python train.py --n_layer=12 --d_model=256 --n_head=4 --n_kv_head=2 --head_dim=64 --d_mlp=704 --vocab_size=3606 --activation="swiglu" --norm="layernorm" --norm_place="pre" --norm_eps=1e-05 --positions="rope" --rope_base=10000.0 --rope_fraction=1.0 --qk_norm=true --attn_scale=0.125 --bias="none" --tie_embeddings=false --parallel_block=false --init="orth" --init_std_qkv=0.0427 --init_std_o=0.00871 --init_std_up=0.0427 --init_std_down=0.00525 --init_out_by_depth=true --optimizer="cautious_adamw" --lr=0.00128 --beta1=0.9 --beta2=0.98 --weight_decay=0.21 --lr_head=0.00581 --warmup_steps=210 --schedule="wsd" --decay_fraction=1.0 --decay_shape="linear" --final_lr_fraction=0.1 --batch_tokens=[16384, 32768, 65536, 131072] --seq_len=1024 --doc_mask=false --train_tokens=162400000 --steps=3503 --dataset="wikipedia_en"
MLP neurons of a small language model. Each row is named by its layer, matrix (gate and up: input weights) and neuron, and shows model dimensions 64-255. Each number is 500 + 40 x the weight over its row's rms, rounded and kept within 0 to 999. Numbers have three digits each. A neuron's up and down rows have the sign that makes its largest values positive.
After each neuron's rows, "fires on" lists the tokens most often at its 100 highest values on Wikipedia text that the model never trained on. A number after a token or word is its count.

L3.gate221:508480431523499500457488515502533428438527518448522543551449522498514504555597547469486463532488520530531460459512506474422546497475458549467483546558468588493454538516478478485558499423494511545524481530510443548502495478479521541504468591482513527447552528483566457556575469458493553446590521550440482455509530482460477521461528515458506534480536594546492510442531486490510591441504457442498403522536534485481542449587539521519516553541466402485490541433505502525482508576503461552534537518492578502539485460548471522558491515463518469487500504496457439444484468511518455506
L3.up221:538525515540485465481506500533476548564502524554482544564489475519452501530564517450516476606501453532409489552472511494516477470511455501472411549507428470598460476491511525482493498493496485513476479482486503461476425515546540546492530527489567545522491500531552496413485494430452508465514488592514533528491533592452518490480536439452475506510452521460472463587499448486509456427512473544527478468499501464569503509554489537488531412459503467528475508543539498476546551478478520489451479501483513570481514564485468548515651518539531551450469467484512438470527506482553535518
fires on: " National" 18, "h" 11, "ant" 11, "ial" 9, "es" 8

L6.gate680:591480452482477480520496412430488548441455527521483516518577507532469526502471466508526509489437500518473499524494549395518523468481449552553585481473509515487520508460501531520455433500502383459514475476503512548572480408444420539514510513471531503452508505496521555482483500482420486515497503538491557532546406499472503493498495455498459472501542570588546448546532462519520464522485497518528435475450543498460454484495548530514503521472568543474575520492434577478486533474519529491570477477577498458529530491503483442485459437569501470504523500447466458428454501478452505503
L6.up680:480482499512517467459543526549485559475559495430528470523456489482545508541470529511514511456451584478474502508479544484517531514476560497566460589483506494501536483510572493556501448518551478474474563581505514491506512463474474482443465452453494500548499507497485450414477425545461453563500554431548467540559479495539448544550432513547624523465539447533495566555447515462485531436538420552511557503571535480483473440457521515455481521444514513568474544502517471501436460500556510489493500523525475498525513527522544469538504508497458478532436479418516476456597440538512473537
fires on: "por" 14, "o" 12, " wh" 11, "iqu" 6, "s" 5, " Wh" 5

L5.gate486:412506545552495512523514465568484604572476561561509489459500515494434453485451456536425438488465511506510458417491593508522547485449475484420422480559453537547483457528479471495485526562519496481526454433504531461515428447433552524465525470549457480458431486506486586480519451536522459466518527415509521448449462504473495460475510462503445531528490507468556503550491494475565562596431565530476487522467515548513485519540515523540479530550555578501470455489504466557522571543492480482488491530516468462460525476547543438532550565519568515505433504536525509549552509511453590506
L5.up486:538501523427479528448592446508492487518498562426540544485508498442479481535443534466437474517507473452540556502634582495471526516480480458488542545445481592521473461492452431520504482494560481460578499506417509521554522440522533477456514485491503478560463465525465513527517554449527513526562556510588595496494610509516494476508513580529504454532552492467523535510467502540453520499471524495440522516491422502485486541468467485509476504445505488486500453566506453467426525525584537520487476522461515528387506513453514528474486537467515415520489424576430486488466538436474414489
fires on: " China" 20, "i" 14, "u" 13, "eng" 7, "ong" 5, "han" 4

L3.gate519:550485561493519463488386541518489541485522512522474441486453500456396498563517488564484513465474412435479506502522433488504546427481481513524529463465476562438503520483514526472506444516555494463448460444512517532502497531485437505552463511445479497473500495519469479555505525484486478525491532497541522498580517498585536476516582472479493496457445543478507462487539501530518519454472546498481451489465579488524511474444400529488481536486522495482506485605495558490508456535511563524489483566465435447523496461517486471542512535565491472539539470506574469461491452476549519477
L3.up519:503426554470502496399458463542529517511540512553513449488456511498528532528454570573550515490485403487436522536501478504538526460549521478506428542518430547405486528483503439467550483556523534477442559504452479523526471458465527484454479566518494522469488431573421469489572504510491559521452543474552528545501536522558506456469535467510526472437536524484499520548533523505425492493445472429477438466500483557534482500444467532485486456484545495494549428570536556535475470527454568571428559511506475518484509494488522512492403508488486498545520469452518599538512478440551471524
fires on: " conv" 14, " spe" 13, " stat" 8, " ins" 7, " res" 7, " Ex" 7

L6.gate643:495455591523506528503519472475554447490432532477557511466512492489554526464543503569527457469496399501465469458454611487548524504521494525505535559472494546377498436579542424519513463478552447525539453534472494513471492474509478562515465494488503570543473515492492480425472523509492468499488513465476555490473494514525526507503484482391430475555530500514526500508442427485432556425538580504567461548480501554543490469520461484514558510547532482580466517567487559523473465526468503504448491546496436560487464486500557563510525559502507586500407520476469534544498452431531494564
L6.up643:440533528536475509490494519491501505534569516501487525545445481487400547444567490506491586465455522572485490532380459504478417462555520515584550524459515536473530460471468477488487504506548512419532472482429489430459448536539444500560471487479557507568538509515556444507473516425545525531477575471440466476499499516498472534484544457500478461600504506457455499464569471519535526470485534456466476495460501504486452498527568546441449539451507562519531480477518458443449512471442495458541528532421524521552575543561521518527447481569549517449458521504484542504524479579488468488
fires on: "th" 27, "0" 17, "1" 12, "8" 10, " that" 6, "6" 5

L2.gate611:415548505482503506436476498491500514518430551516502522429474510556511504438561502495444501454538507467469521526475521503477543487477502545507515474468497546490496537535499460517543528529523540511498510500591448561486525504452518527513532588501520559408493553521535488524475513496427586475559509463481554481502451484412445580463569535547484516524449528527550442488530418523435438501490566530471491465523407533492483507533557503586434468513482584542467505474572547520427502505523464524480488480575509552493558551544527447443476511450523470416430515497473481558429553519465478543
L2.up611:459476522503571527482506530519564478455520526512475504461496492540514467372597558490517541517461474543509462460463577437490508431515472487515494497612476478504500389586524521533483565513487449531456488525480508513493535488524521533542466543506438545491524520482519537546492528541455500469603486535435452522462529450500496494533494515551552486441552447469437498537510515499490506532519522534454512550487552488508475411571524468493520505506574547456520585488507499429514537494448483594486510503524537450476512598515511550484473426515560542509531462473529475473536561510433549486
fires on: "s" 17, "st" 9, " to" 8, "il" 7, "ok" 7, "ed" 6

L2.gate607:463494538488526490485431464528545564438401521531517488499407522511488545449505522545443501438525485459539504567481559468532526439477495533452539449484554540453422474533502558476523606525475471525491430589498507515537517497511456484496574460486482469436534447495513561492566490452474480503569474451553495517493471455489515466494459497571415476446532509611573545488517540419544506488522568521473556492459540519515438535544565475463514524498498512478506477495459466543596508558477509373516486474500525474470512514502552486427487561474541486482438485474501524483526534518588494474
L2.up607:476499477434496538472537427511521543456464515565584454505450495490490457439540569533453489436500515555502513481501536461481437467589485449530542500463567540455551556494477545533489597526527480536488557495532473481469553473474491461527485537513421515467564520502525527513551495490444436592492495491553560552558456527458525458493477494497453467527597449479509582510476537501509523544544592465481512440467485517404470505495483502431432484410384479410503471519557560457505497501474516475555485501518523451509436525491567451465495566546478489483499507555510502494516511523507471438
fires on: " comm" 18, "ol" 14, "el" 10, "ell" 8, " Group" 4, "om" 4

L3.gate513:407476581559496530458501412501505487395439511506508495517515518546414411492486560510471485517525491515476538456589479495459568496535566508427561451464547488480492512536487460477513499510493555528455509549451485578549469458470501538470485527468493534499517494534456554475534529462479454522423467496508521520469422497438544541509509445489520462582475503487485483469460466568530546444568462486485503583518547505460586437485540493529556567518564467528476507490540549413401530493512492483516573484467455574480551548510566488484453591472551510455513515466488543463503502472509497520
L3.up513:509469489547496490487509506397489552474477451520503473555519480534514473473453457458479463478561456435456519493595557474513468475487524468506470517558521530493491579526511496503470495604507589506488565563551452545498520528523500537536474621578484545499513463558576494459484538501470537471485459487482517569580472474509453485537536500478551487547495491545478443472460516462535467481492496468486494574504485391472551505536501431416468426560480470454452514478479520510472471449489511495478541501454437554519469498545520486481386514466491459436456521536452467518481510477492495485
fires on: "and" 11, "ry" 11, "ant" 10, "end" 7, "0" 7, "it" 5

L6.gate26:492415466603518549520475434599542549499433441485479536495489520481491559542503506566442517499550469484465526424479513500509523450493505488546495434463530515447520490561465506450533496505510500511502553518553476461505397400440504512515501471508496539420479564517569504568496492496510491582512480501459456482519472456513500440466466471519481488483570534461483488438590514468482527485512589570504537529445560580483502493505501470491482445505470530495514554564478529456550442492480520473454517482487463478556481588509441513485438588450449534512513470513521538513456480503507552426
L6.up26:529498445476448444538469414471561509470523502501504495482474518459510524529485514458422509527501486459485494529472477534506484498512461467471525454555454497497511537496483470558496526552463513510507597503545417518486501481494568472553547546477478506452489548518568536501517572452462445433443601427507505533402425474487507559524486472552529530517521472510520536543504555486564501540411523538519473532468560576522504488509476446556510515472502547551499430471553528472470557447472544485476553420473548436569494514530461419471437492508474468522480516461473454446512623516507551494
fires on: "el" 12, "pite" 11, " to" 9, "id" 7, "er" 6, "ell" 6

L6.gate123:559486552572534524482477526468530455531433463421495467523518527523526480460599429495506502573511449473524516486483549552501457478532489485465503537517557465406499501495510521503528452575449474473464581487467518540510474440525480468484521418468566551482475588581527490435444496505592578518474503509489421551540577469518496491536489442449438500513469399607511503499487473472505445520529546493493516472545506519478585496470524416503510435528425476483502546521567498541510444470522505524519442524508514558550489433540464552497430488542512442464447499549531527566548501528455461536
L6.up123:528534444514514512534559455561497554491600462505490482546510478487573454526503535570442452438368504501492504440512457491547468445483433553513497536490570508511489463512457452479508453508446476479472459473460510566599528446519446485549530514494457482418518539461484493449430443505503520498529544458442451495501564457432434478529500487490515567474620483461485525476542557504472522500534562449520509489534498451506512540504509467514512497516550437438503457516503491515581511490484465500388528525524440546510547481476495520396436501511518488522516555444500507580493499442489478455
fires on: "ric" 12, "er" 11, "on" 9, "he" 9, " cons" 7, " gr" 7

L2.gate325:486492477470495421413507399516438554532478559519498504455499516510483531446491474524503428504499563455483503460608598531499519559484538535488476501438506474546508537545465444408568540586564527579527547502532531532581509493494451520499544484523533418516471487491500516445449527487467551467530509524533514442558444545481463606436474475540479463556495589473454462479489507489429560509513552537518538508479475440556436498485453492538471490536557512449517472532562530508463417493538496514455507564524482496517535563529467467508506488437457447509387509441548534431511555513508470436
L2.up325:500440485557602526511532557567420484570481475553482532523526503445534579538407524480499445498459526447507443517433522474524497554499568565493444437525455438535499578556461479530552511458488468471418540516538477434509466482462566544523493520564565454541500396518560508512475534516491456417449463598580502512513477447456504541496505491552442497457523540502450517494531502517452461554462488492533519470418491500519501540514502466520495497501481502500588490509420543508503455522529547542488392495471537483495497526530447462523584438467546553530450501453472480546514477494509483496
fires on: "el" 14, "t" 14, " repl" 11, "por" 9, "″E" 9, " del" 8

L3.gate160:484435517480515524480544537447488453461571471511538469448540505481529534522458504515510517469500448478475577523485469559511487508514501493505530582532530479465502504488441499489472468467489439525500484552508463526613525485427465516462500479507461455516520399465475462546448456528483547518458511539675575477544553482517468408501408481589467486427455559489540516534500412509554527463493493458546548446489544558474493500522471499479499538501476400485480518536487488583543567592473531509543496443465444546482395462488582550495488547543508514458492493512481503530496469520557525496
L3.up160:475519433488482447498471538465494479535403535564537515488490514515511503486519547516571427471511508489458514487500486478532553466519505518506497554504501498434486423534485493564456439448523549523449478513510561543524552471509492470498503534554475492489507495512517512457438464529461553499512397472542532497536470484568409471560560471455515553451469465639515562452477505479471505512434467522514432437565497486465461451451512501462553547524576456459446579463511532478555507485535517479476533449461523545552549507491493435443534475412460509450547449534524523489488493502471447471
fires on: " of" 29, "it" 11, "en" 10, "1" 5, "et" 5

L5.gate56:544507575542467507437547473537482482443492438520580573452459494459497536477476574533580467514476517496556526474538557506508513430483538497441539530543519568505491544556503513443544511473495541462516465562524512557597528577510465504509511517542481443459533511422485527468487470473563501488490494518492557512463553428517479460442520415532515531482486526446558500456458452420495569427482491416449463461547482482443546488446516450527494490486501463514487474500500500521540475556439505471525475419488500536541457476480505571484509447534508468514442511428525462540454509515480436501
L5.up56:510478446536514509481499531462525459536530393493507605465441495541547493537410492528428464463571525526534507516543514503515475462492523542464465533545542483465485526522552482532527547511531465524486505515587491479522518523497549523486489433483471553451502437519478506507434476536562577642493546522556433536518527503482447494467549457542493481444486475466512527540543505491493511490451439512571408490449503472447491561473467499482449450455589433461514448484573529580524486580584571493529524515547534502445497498510446541495484437455499489500521505436509495597495475421491452538
fires on: "ag" 14, "en" 11, " of" 9, "ince" 9, "er" 7, "ó" 6

L2.gate531:458558536510457512506479540487506429450536530493472469473524515485482504516471526538502539503439441512526565484540544522488551514472529525430495487434434497511563476483514517445378471453585389465473457530489478501536495362477435526570469462443567523584555494528529502478565514543485463491455512566534445495498449487562462574498425489591471489522491555536473515443528496563467491420540479503497526552594476440519608534511498500511462506449522548465494455519501459533445504538482438507528528524555549486516490529515503530443452521514527533538531447467484482458514509533488525498
L2.up531:481505534478408478513511539541495514504551584508481473507495495541435458521462489473503475463484540515521432401455439421438512501534478418422505453550553500482451589487571426486464576520478486535484593562485520505511462587462529496515438515559476562501532461529537526557457502465460501554511480522559507449540476482559439533514479495469554502522472426495513437487520492537431465485468426530512460529490511449483477463494573477515485449498486456409530511526469507484440450457489538524494551443524519578538446539549514497476453546475540528453566492549512495492488487486533575512
fires on: "and" 17, "ain" 11, "at" 10, "ant" 10, "et" 7

L4.gate346:508452452506485458507512394471552514521434511465474509453520512490491440465479516544490464509452436491474516505453512494468505375497543481495600420527525538583444501547516537441553458580499465468442547508480560459514499488515514574503537489508505516490454438570480541527502452557479478437536515538572459500501444421457510528517479471489488494573482508558463494498533531511471489513567455509501565534503567403532502454476505462476508498560538458499471516528466552458490485525459425476532462496522412585465580428499514472453569504485489495521508541538472524494536463460480511465
L4.up346:572486568499362518523529490489474555472477586487517494487493476529482539498449566489506494548533498451482557508462534450374479437447520480553560552553478517523504557557500507430615509494525443520530538479491524460498516486509556489484516503518510519492498435494467512476447510457510513550531556504535500492476519460547546509581499505457473520446527435465506526506547477536515487526524449459574486543500494424500441487461557475420496460553512482488425551515411518535487461473532468510462480492429501606512422505506515522448502495469547469523567427433520470496530521455487486459
fires on: "%" 27, "i" 18, "ale" 9, "aster" 7, " x" 7, "u" 5

L6.gate521:425509565522517536521473543591479465472532498410543582492488519587513508534550514577507454473488388516526424497549480549453431523536577486512541525384549528466512515470475480543575456483472501457480478504468559510542480420490475545510526413580523526544506533508533485527482553540473631536511548565494488486463476525480475485529537487471497516430506457518574523467494537472486501488490512494504495511497566444424517434497536489482517523453506530514489495492463543517496475523480459539550511532486463560550568501496505476491499558510493468518450532478455449524532472530537507474
L6.up521:500569497486453540522559540536515463539539530492397556431480506460389483406564477521480549450421523496510524508469510477466497492537445546488469555554521496496536525538500547523504512451548541452446534505449467497521472506462480506509490432558473536557509500551440518462512523509498472513468429479566507546517429412457489456517523509461522472469478483506472483469517447491576461521558460476492492539558557518528513515492456493507419451569527516565545559498447488463426498466388414449538510485513434444461465519510473527500527571422594495492511527447525420521499434510468476460
fires on: "0" 18, " an" 13, "6" 10, "an" 9, "hip" 7, "5" 6

L3.gate534:519494492488441544480499415444566568511492429471501532511513493557492524516537483534409426434498545422547463518534484445475548537530573485508498471503516506532484498574495502454519506507524426474534603506532564485520456476391449504456521516520554475579535559563560436447523420467498466548566437520495494493554464506472491501454529480502509511520480546526494528515515394525485534597468503449541550517444468471498432501455507506501530474462474429520484467499486445584501460474468483503451572534583434531532506454567468513447523504509439550469487533432495525474459576496531510443
L3.up534:541485491500417486498490523588529531501499440538507499511514489509530491553577539452520510471531555481551456460496504497421554473530493488518555500530555514481509510517506471536432481521556495454436570537569486474534443498538473565463536453532507488569495502493543441503604454492447480534549490468556528469522502535487518511512525403494437492465496519534579597503478513545506455516542528520522497512408463483518448500490461524496410479458555551529534500582445479484507505515464532652491495451574515527597472513536506457461434500447436479507469520515512565487494519516451450547
fires on: "\n\n" 23, ")\n\n" 10, "192" 9, "ed" 7, "195" 6

L3.gate658:508530438489484522491540533525545479484480509478454514490522533500505536504451433418518429471410494519519545466500464519543526577435505504505527554540529545446473502544459491539517398550486457468461564522531529529477472398539490453482476500546558555498514500497518487544460524588423536514508506521559501483479472422464473565511440463499477537504477601584574472434465494550488550404464512540445494502512526540481497505504548534520476474511434527537492476556567535509471500478553449535564516509630451555494501472548464494461434454455533491548484524508395431455502558472478485493
L3.up658:450514484516487572437513412412527559403493520490540519552536491458514411434515531479495567500515506551511423481408547422483591521470457488480557540493509529489517492515516494473533488537468485474468533510522421507504556523427494485468487496491511572541500483541539492533543489522417528471517502541506496447545481442546429535461500474527515538534467567583530569515448525487495440510500491507521591545434527594542493484492534507468462495499447476514578482523494516552497510485458452496567513432522516577498466509492497511460428485489507545505559484499491424514529545450430520484
fires on: "ed" 17, "p" 14, "b" 12, "0" 11, "st" 8

L5.gate53:496494470527525498464496533470515474484503480462523506572450535527497507473433474535509510514465454512490547471512544521483532502426485445544531513548552524514526532464436525445515495529495475552549498517501528552522492500458533492338544514461547445563539527509559479411468441452519521476496546506461487516475533464504485511569600456509390499486503523529502476517485519429488499444520524478473510471489520553515450503601473511530469463447464508492533496581502483510548501584453492480376419456553512567518495470439473522409527476430538474422482513460535446427464517511446499525
L5.up53:489469495523537521499540395560547488423618529546533497537451503441544491478502510512527498490482627486518466510580512494488549545472564503471514576562540567509512483530527512530506556509513551441533499516466504539556537511460483601539524457459552516569464480492515534545437555542501559561524521606549473524497571471492457466522485454519522493449507430484552483548491477530532533502519568449440527475457524517396503496453512487527491460446514466507470478475507471462563461462420475509479493462468466531533458446522479440505535502544539461570510559425506520530489547562470472506
fires on: "a" 24, "er" 21, "her" 10, "he" 9, "e" 8, "ure" 4

L5.gate67:497533526585515493520517441522549530518440525483546532463550517545514511488478542497437523522509459476580533483484433479556473458466465509490540524479518558525525511522454412411489473513437490565492523540590597541533484472420493493489449512492575470518577487479486464520465516455507470498481405460454526537530441439468455544463515513481513497536505539508470513474576491503515548551519521466410465539502502539495406494492431474551488442529538391510483462507556516607517514496505544516500516473594493533495531519438535414492496469497521496505478509428517486506431541447509627506
L5.up67:482540469470463463541523495473507491472496539511454502480551488506486433482482427490481466473495542510406506484450517463480518535534520441526488520508532487421482533565472474491459553485386449524461493553570485407497524528521479555469494525581580522433508549492520462554525505519421461544512452526484425441450408438521493505466528467530554583555538466502491505507486484509564503493448483486512469500530493459494521550515448545483494474462568453483591481571529505524457580476483515504509519512520513544395414564527496474522526499530527511456560458524521567465510466531469508453
fires on: "ens" 19, "ial" 10, "ic" 9, " |" 7, "or" 7, "os" 5

L3.gate37:441536500488423548469493490495503503537480556479496466460518509476435494480521472461521529516440465514508515481624506404508567424452521523480501480566532498476484458556485462513535475463443516538468553512586511532528527515471517484544455509504503481522475450457506522498552482525502499536446517480495446512494566486512426574421502434495525485545570623468437501542607464439489533491460485536496460530530512604478518547451509535588527451403545497532524497482511486591471412569533481493514568472525468499540567505532417508569489551487495502454496515473501547464486523404465521419
L3.up37:474532477486478527480594527525436488446454541530518530508522498491517527536540516556437437447488547455492523449519574488505516450483509434452529504502484512511494566570541537530449511493460489430401504544445559484447527577530516536477497518554552408532449525451495471510445464490591520485504430439487532492484503527504450461480438510533513527449604497509456493470527425458483515521501401448480449549584511451469541494496467549452497500522498459615511404561426549553546487555508521493518507487461521493465537515534485565547554473495587474453554561446510527471576443493461464526
fires on: " pol" 20, "en" 16, "t" 11, "et" 10, "acter" 9

L3.gate614:442507522491534608479514448501491499412555511473508561531537509495478487483482481509541516487479560475465542534502508575486459527455537456479475449503491525543530510466507561497475524494489452437432383515492495589436533497441478482522495501410487534473511545554531529599511446413543479527480508476522476500492477434535419541559445498462517546410474523461494439531520511618467523469548456441500509528513460448454575509508568497522490506460509510435508482456456443475534550501493558526586598501556469529533552457554487446473424589461513514514520478470525426486530534523562554525
L3.up614:511517507497479501528486565460489503498481457545507507558557500439593537432529477459507547510447529443480513508477445496503440524499545519491443482508485554484535464503543498510421474527546523434434489506445522487514556455460484459508470511502454524635517555472487488503550551510467501520401532477519465490434465488456510451493491484536473482464505561520538505452412569557471567472524438464516530479502499438413528497522482527540477514459513463521551524474564515448482493458465541486569480544471493526465462509532514533496526484456551488554514504464547491532519481444501519485
fires on: "ar" 41, "ig" 11, "led" 10, "am" 8, "g" 6, "p" 4

L2.gate396:474478492563443481484546438560512535459464515534570504427526540489538443450558505472499499526433486542458456451432481426481542507530503509530446465515405561481496493491503451469516503579516462461456486510478525509499550520448595533537542533488413574538498454443510491503489540469419468495593496579482526488527505534485461478514492550498524502570427516446468515515535501527495453544458534446534431563542571462477492406429514504505437480549450549544421453535500515537510482508530560498505525467563491492465515506423474455512482493490500551496522432460483491475522574494489477490
L2.up396:517469533499469531443531529548508538465509513534484466511488506547475509516491576503457488417531499466494596436423452590522490508562526443463430446450534510504522459505529546491465552532510472436458532528470510544449493558452536516524553527569487469491563428501527410488500455492487493520500491449501563523488546466472533517477436452524475542531518456525483533509428516500465510477493515475448504432499453526464468507473519432515424456568489613491545466536536536519500499509453554511548579469440509524452505517474554486521485552530500503492493532553425497419488455584493446426
fires on: "," 16, " December" 15, " June" 9, " −" 9, " cap" 8, "ason" 7

L6.gate515:483575431519499516485471469411449550553488493571516513553481491540565460458452554486477544532550478468459529513509455502463518437499535509488502494546576537479468509506487413544515494545429428519466552489530498521542548505445546558539499513483498463468534559471511499517477549437535509446509525619514540507475420533463470526424503490452414505477473555501520494489579418533448458423537518514434529521505476431497497503521485472575483452481470506465467436544487486431439443477542535526470514490461561500502504539494474438506521488531489457489459432522474515556486551497506498520
L6.up515:556442490543553513489514463505543529483487402496559536529591497470478431524540459515592500583539470426457611463477555538490561483504549517467488460520466512484471439531498516511524501529500472476546493483548519487501530558489472536491504500458591482531521503512545507474538504513482493516474494440503479539479518454454457494512450505558510512527554481475490481516500518498569498487500584455488530569580515521417595469508519488523534531512447453554483451542493555533510459526449492519530509531462475418501479481482461458541504522541474542500486481571506456534510526538478487550
fires on: " as" 42, " and" 36, " (" 16

L6.gate414:492561509477499562522482428459529538485535522429519499520462524438507477590505572530505517455539475535494549493504511553473569439493534529454489456509496622496438518511469469515462481514502446492545511482481483427492465521520499520474439508561528528484540567514467503523456588536516523450548508520518516506474529483502449517509496437466501473451413504503513445510550418514485408603518442513510512483558506499517504521503488413608388421486471485518453524518480487465482487500439568525554517539521526557495450499544449522458547523475446453488464523414455541494545509499537521512
L6.up414:424541502494482510439535516525534539491516492508505524480487493496507500559580495509596470488482459535484475526497542465416539469496496484541453576420532449474537493470429496559503521475490513471479540528488495524485542507592524524471456533499440528481481560525489558533513634441483505454579486436460567513489539529540503431451491452512420492447496425424478474480537490500533501580529420479521489509518523460524485478451533414588541467470522463468475460438510510511471474499478495511482473514473556520488477501544431493449555479463510518420452539449481604562490521545497508572
fires on: "il" 29, "ad" 9, "ict" 8, "en" 7, "ch" 5, "oll" 4

L3.gate39:484491502486530473448550459404493437493456538466474557423471504532496474536567576503504553522424440529461509576569578514509534528486481551391499449521541423473509530526471494440490508538447521542522575481497497530493479417457456586468491445483450441499531506541488488441473438483500520416497513410445492502531482519493444554475512487501490495520535493479518454524519463496471495436474499508470532533473517510475483442553523568567477441479603490519537549507551494555504493542611501460525526488519474477564502536559497508485436517592505471470415535482482516559482465441495528447
L3.up39:557526516539507457504505476512460463475559556489508505460481513531586533488515493506531448566420495488517506525513489447503478448528468495475499554487468538512569554467525495522483485414482505485455410473436568536514470552534459539514451487494499495523554464437458550563515497522482532452494490519465515512511509437458551501529544446473598500558528511453564514468420440385510495468555481513528433495501485574527492424515443457467493506454531449471457448445507501509504488445570480559456541504476449506551512475500453411423545460429574564501517548367574494471519514523512515509
fires on: "n" 25, " Sl" 11, " kn" 9, "hn" 6, "N" 5, " Website" 5

L3.gate289:501556516496528447508563430475487450532519532473565490475503503473473495545541504472451492583499467447477501582478524511481495500585568538479501507585504523570525537416513497485476512577545501435496536535455556516552493493507464535423436485456486491504554521479488545438541501496541489431478476557520573538535481505532581521522445453534498533522518457472497537502476539563501474495561475510440494465473479472484481420503448535506479541457508470507509467508410451509481526459455557516527504490534527497527474479450544498509438505506522536515495596424618537517440430462555563527
L3.up289:509567534433487508467562501434502517506506493458532458506488526516451461579512462515490537493580512497496511523432496457527404470502527463497453585522525539514518456453517487483460474458496525561511510479582518371477509558583415510542523510558535531468480552556547540490435512553507539548518555570549471550497498507544490528486477540533564519444430494456549565468501436466458465478491555488518438492498525525401473547533496501465519459534470450530554470505546469471511441465506567491556439491459528538551521535568508483546528476446387492502525537475564409544556479525508519530
fires on: "g" 18, "ect" 14, "ric" 11, "ron" 9, "ic" 9, "ract" 8

L2.gate503:517548492437478491510525544473424517554531490510508530510541501478451487508554497469498532452482517528500428550490560513487537440511498518503474511589558487529523505484470476527556504594472490502466577554477505528515456457402528515466541495550460460475537514528484542461515532442420475598504496484541560425518528443508536494509492493505498521476529476516542469565549558464541482421507577549397521500533480488457436521538500465426500509535548496467503503504473524507495482458411528526478559513474489496517476477503570476395474460565450488477469545498494496530421521459450518463
L2.up503:461468494467501491524454534475525545515528510565510511521396492516516562517502429540470477514496587519522564508520519501524451478551565532485466541535566486453520486507502561554450451450497473523531492565476522442524465521597432512528428455549516513464520470496527427459419520456564456560447491518427524494525493528560508515538505526520507470492539560449430490435401548487495427445445565507518520486541536436515447469500510509469534448436473538487530470547494547445488490494521518512535520551519574521477424418488491524468456412480550418530420490474534539572493476582507521535
fires on: "ac" 23, "ic" 17, " intro" 12, "ric" 11, " loc" 6, "iqu" 5

L6.gate32:505510541461493544504453455492544507542508480503507543531518506509516445408442513537392498503478488526534492518433611489520519514506535529409474524493535528485533500458492572502459586553486473475528563477488460469547472484441469551513520527434568455499459567476546409479485514457528532494540543562460539434504463484480421543542491465524449471505524497500538542540460545521538490525486505491534526480461544490534487509505441466547496490540496522487449462504481459487499505476434512557483477513593461535476468566469508522420516535546554470485444508569511524610464495512509504484
L6.up32:563460506429469513449500489493518511553515491519570455488457534476541464519544524564497469422523555451515497433575478469541485440489546524466520549488516543492532425488470505448513461558530496571551542475556477485492443480600449507431550423534451470564564484531478481466465421525499470476523514515455459507593436488468475460516509471549614502490606521502468426537463496484483499520491516508531520534461638523529507528529491439525436508481575440505529401522476419506474518507424515482471496515489531485470483533542518514513421503444482531488471513512509492526443481459466460545
fires on: "\n\n" 24, " tw" 12, ")\n\n" 10, "k" 9, " pract" 6, " =\n\n" 5

L5.gate96:428469511547581525549488440463533480461465481527430552555555497487556502587450504505489546507532460467510511524493478513545478538463472510513501425471453497547531535602534474540460528511516548492525581511512514478491432411473440520481461463537471477550477492577518454499500516485498540457452522554529551447472484472495518522535550472522481573504522541469490466537522501574457511449564553446491505462535554525533486503480451488497525509492451487465491493547510496504508477536500479521480541542466484508480464461430488416452531509531460513534486523513444454551465515418499511451
L5.up96:458483548499524491491551471520467455471487575557516478571454430468582461435488557536522474478533530546538539526495483531560485487510450495439479475549462469542466548599548486422494531475503510511548497495504447488514443512510461506511519544536532554505483442497488526563533550473484473521492438568517528531491483463494534519554498519501515477478473498501525498494479567513459430508525608461605540520422471403593502537519511473432539473512572467451545481550493547531464467484453499452506508529434495504486444548393557512491496495475519479458523438500539518501429404525495410535
fires on: "ers" 37, "or" 17, "es" 7, "ing" 6, "er" 4, "1" 4

L4.gate420:541453602470505478517445483393486485498480476574466556475530504530490531476489510488494411513527494454511502460453519480511604454534505536554463460480512528466573552562487474410469538491471524531558593540501548500563481449448531540454442511551501515584489505554557501521439520504508503419486432534500497501474512545499437535517480481506503494460480612494505432499511516519481550476521512500431513502470536449506495486471617521490497411492523457497564589442456472495494538496510548544491535517535498556448531558534564468401470503476471556508526557502483476482477426510501509476
L4.up420:497537472419466476464510388500523476526483535493486504560539507474488516430478476492531552450532588529413454540465519436432459544475455509534529498497511458456494515429503486465475473496444502556488454507471520521492500493423459544462516522424474532553520535481519493530471536469455561474409583452560491516507483480434437506532508515482499520535376474557508509573474497544530597571454491475518581496514459500513458479407486476572514554579482461479543442597511516488414547555451544482541557498574566477548494507516500560491450500481521527465538486479499582467474547558535426512
fires on: "it" 20, "or" 15, "led" 7, "en" 7, "ad" 7, "ens" 4

L3.gate489:500432432633522616432576469510462542468533546523490489518502528497435486461447496524508504532471519490521526453548546462427568399446558543473542525523559434512519546545473466513525481497483472453503542476532493516488483507493577527529468515504506513519540533505555475515462497491469470519571475496512472505480497460439460522535506453509447467563517534494431431509516473564554486572495471504526470513484385562501482506526480503472490449507561438522504495462511460409512451462523512486479543429472510512567523401530508475494466462501529484525504519402496504535553582480492512492
L3.up489:444421457564531569472541519596544482478472489579466525447510481498521518477515468501479459489492542512505541421523440513418540435524574467482495472520510478516536502509489496532530502481542519541566513437512464485463419518516456533547480509428532508509531576503520495532461473463521497511509505469532410487504486571547437468491522435526492454577449569553429514543495508484562513504382508477427491502612471506392455507498397487444508488507550503519547507563583486410542431523519551526488514546478559471500491480443536465567492468493514508433465516508475537528502552512529495466
fires on: " occ" 14, " (" 10, " |\n" 10, " where" 9, "pp" 7, "ine" 5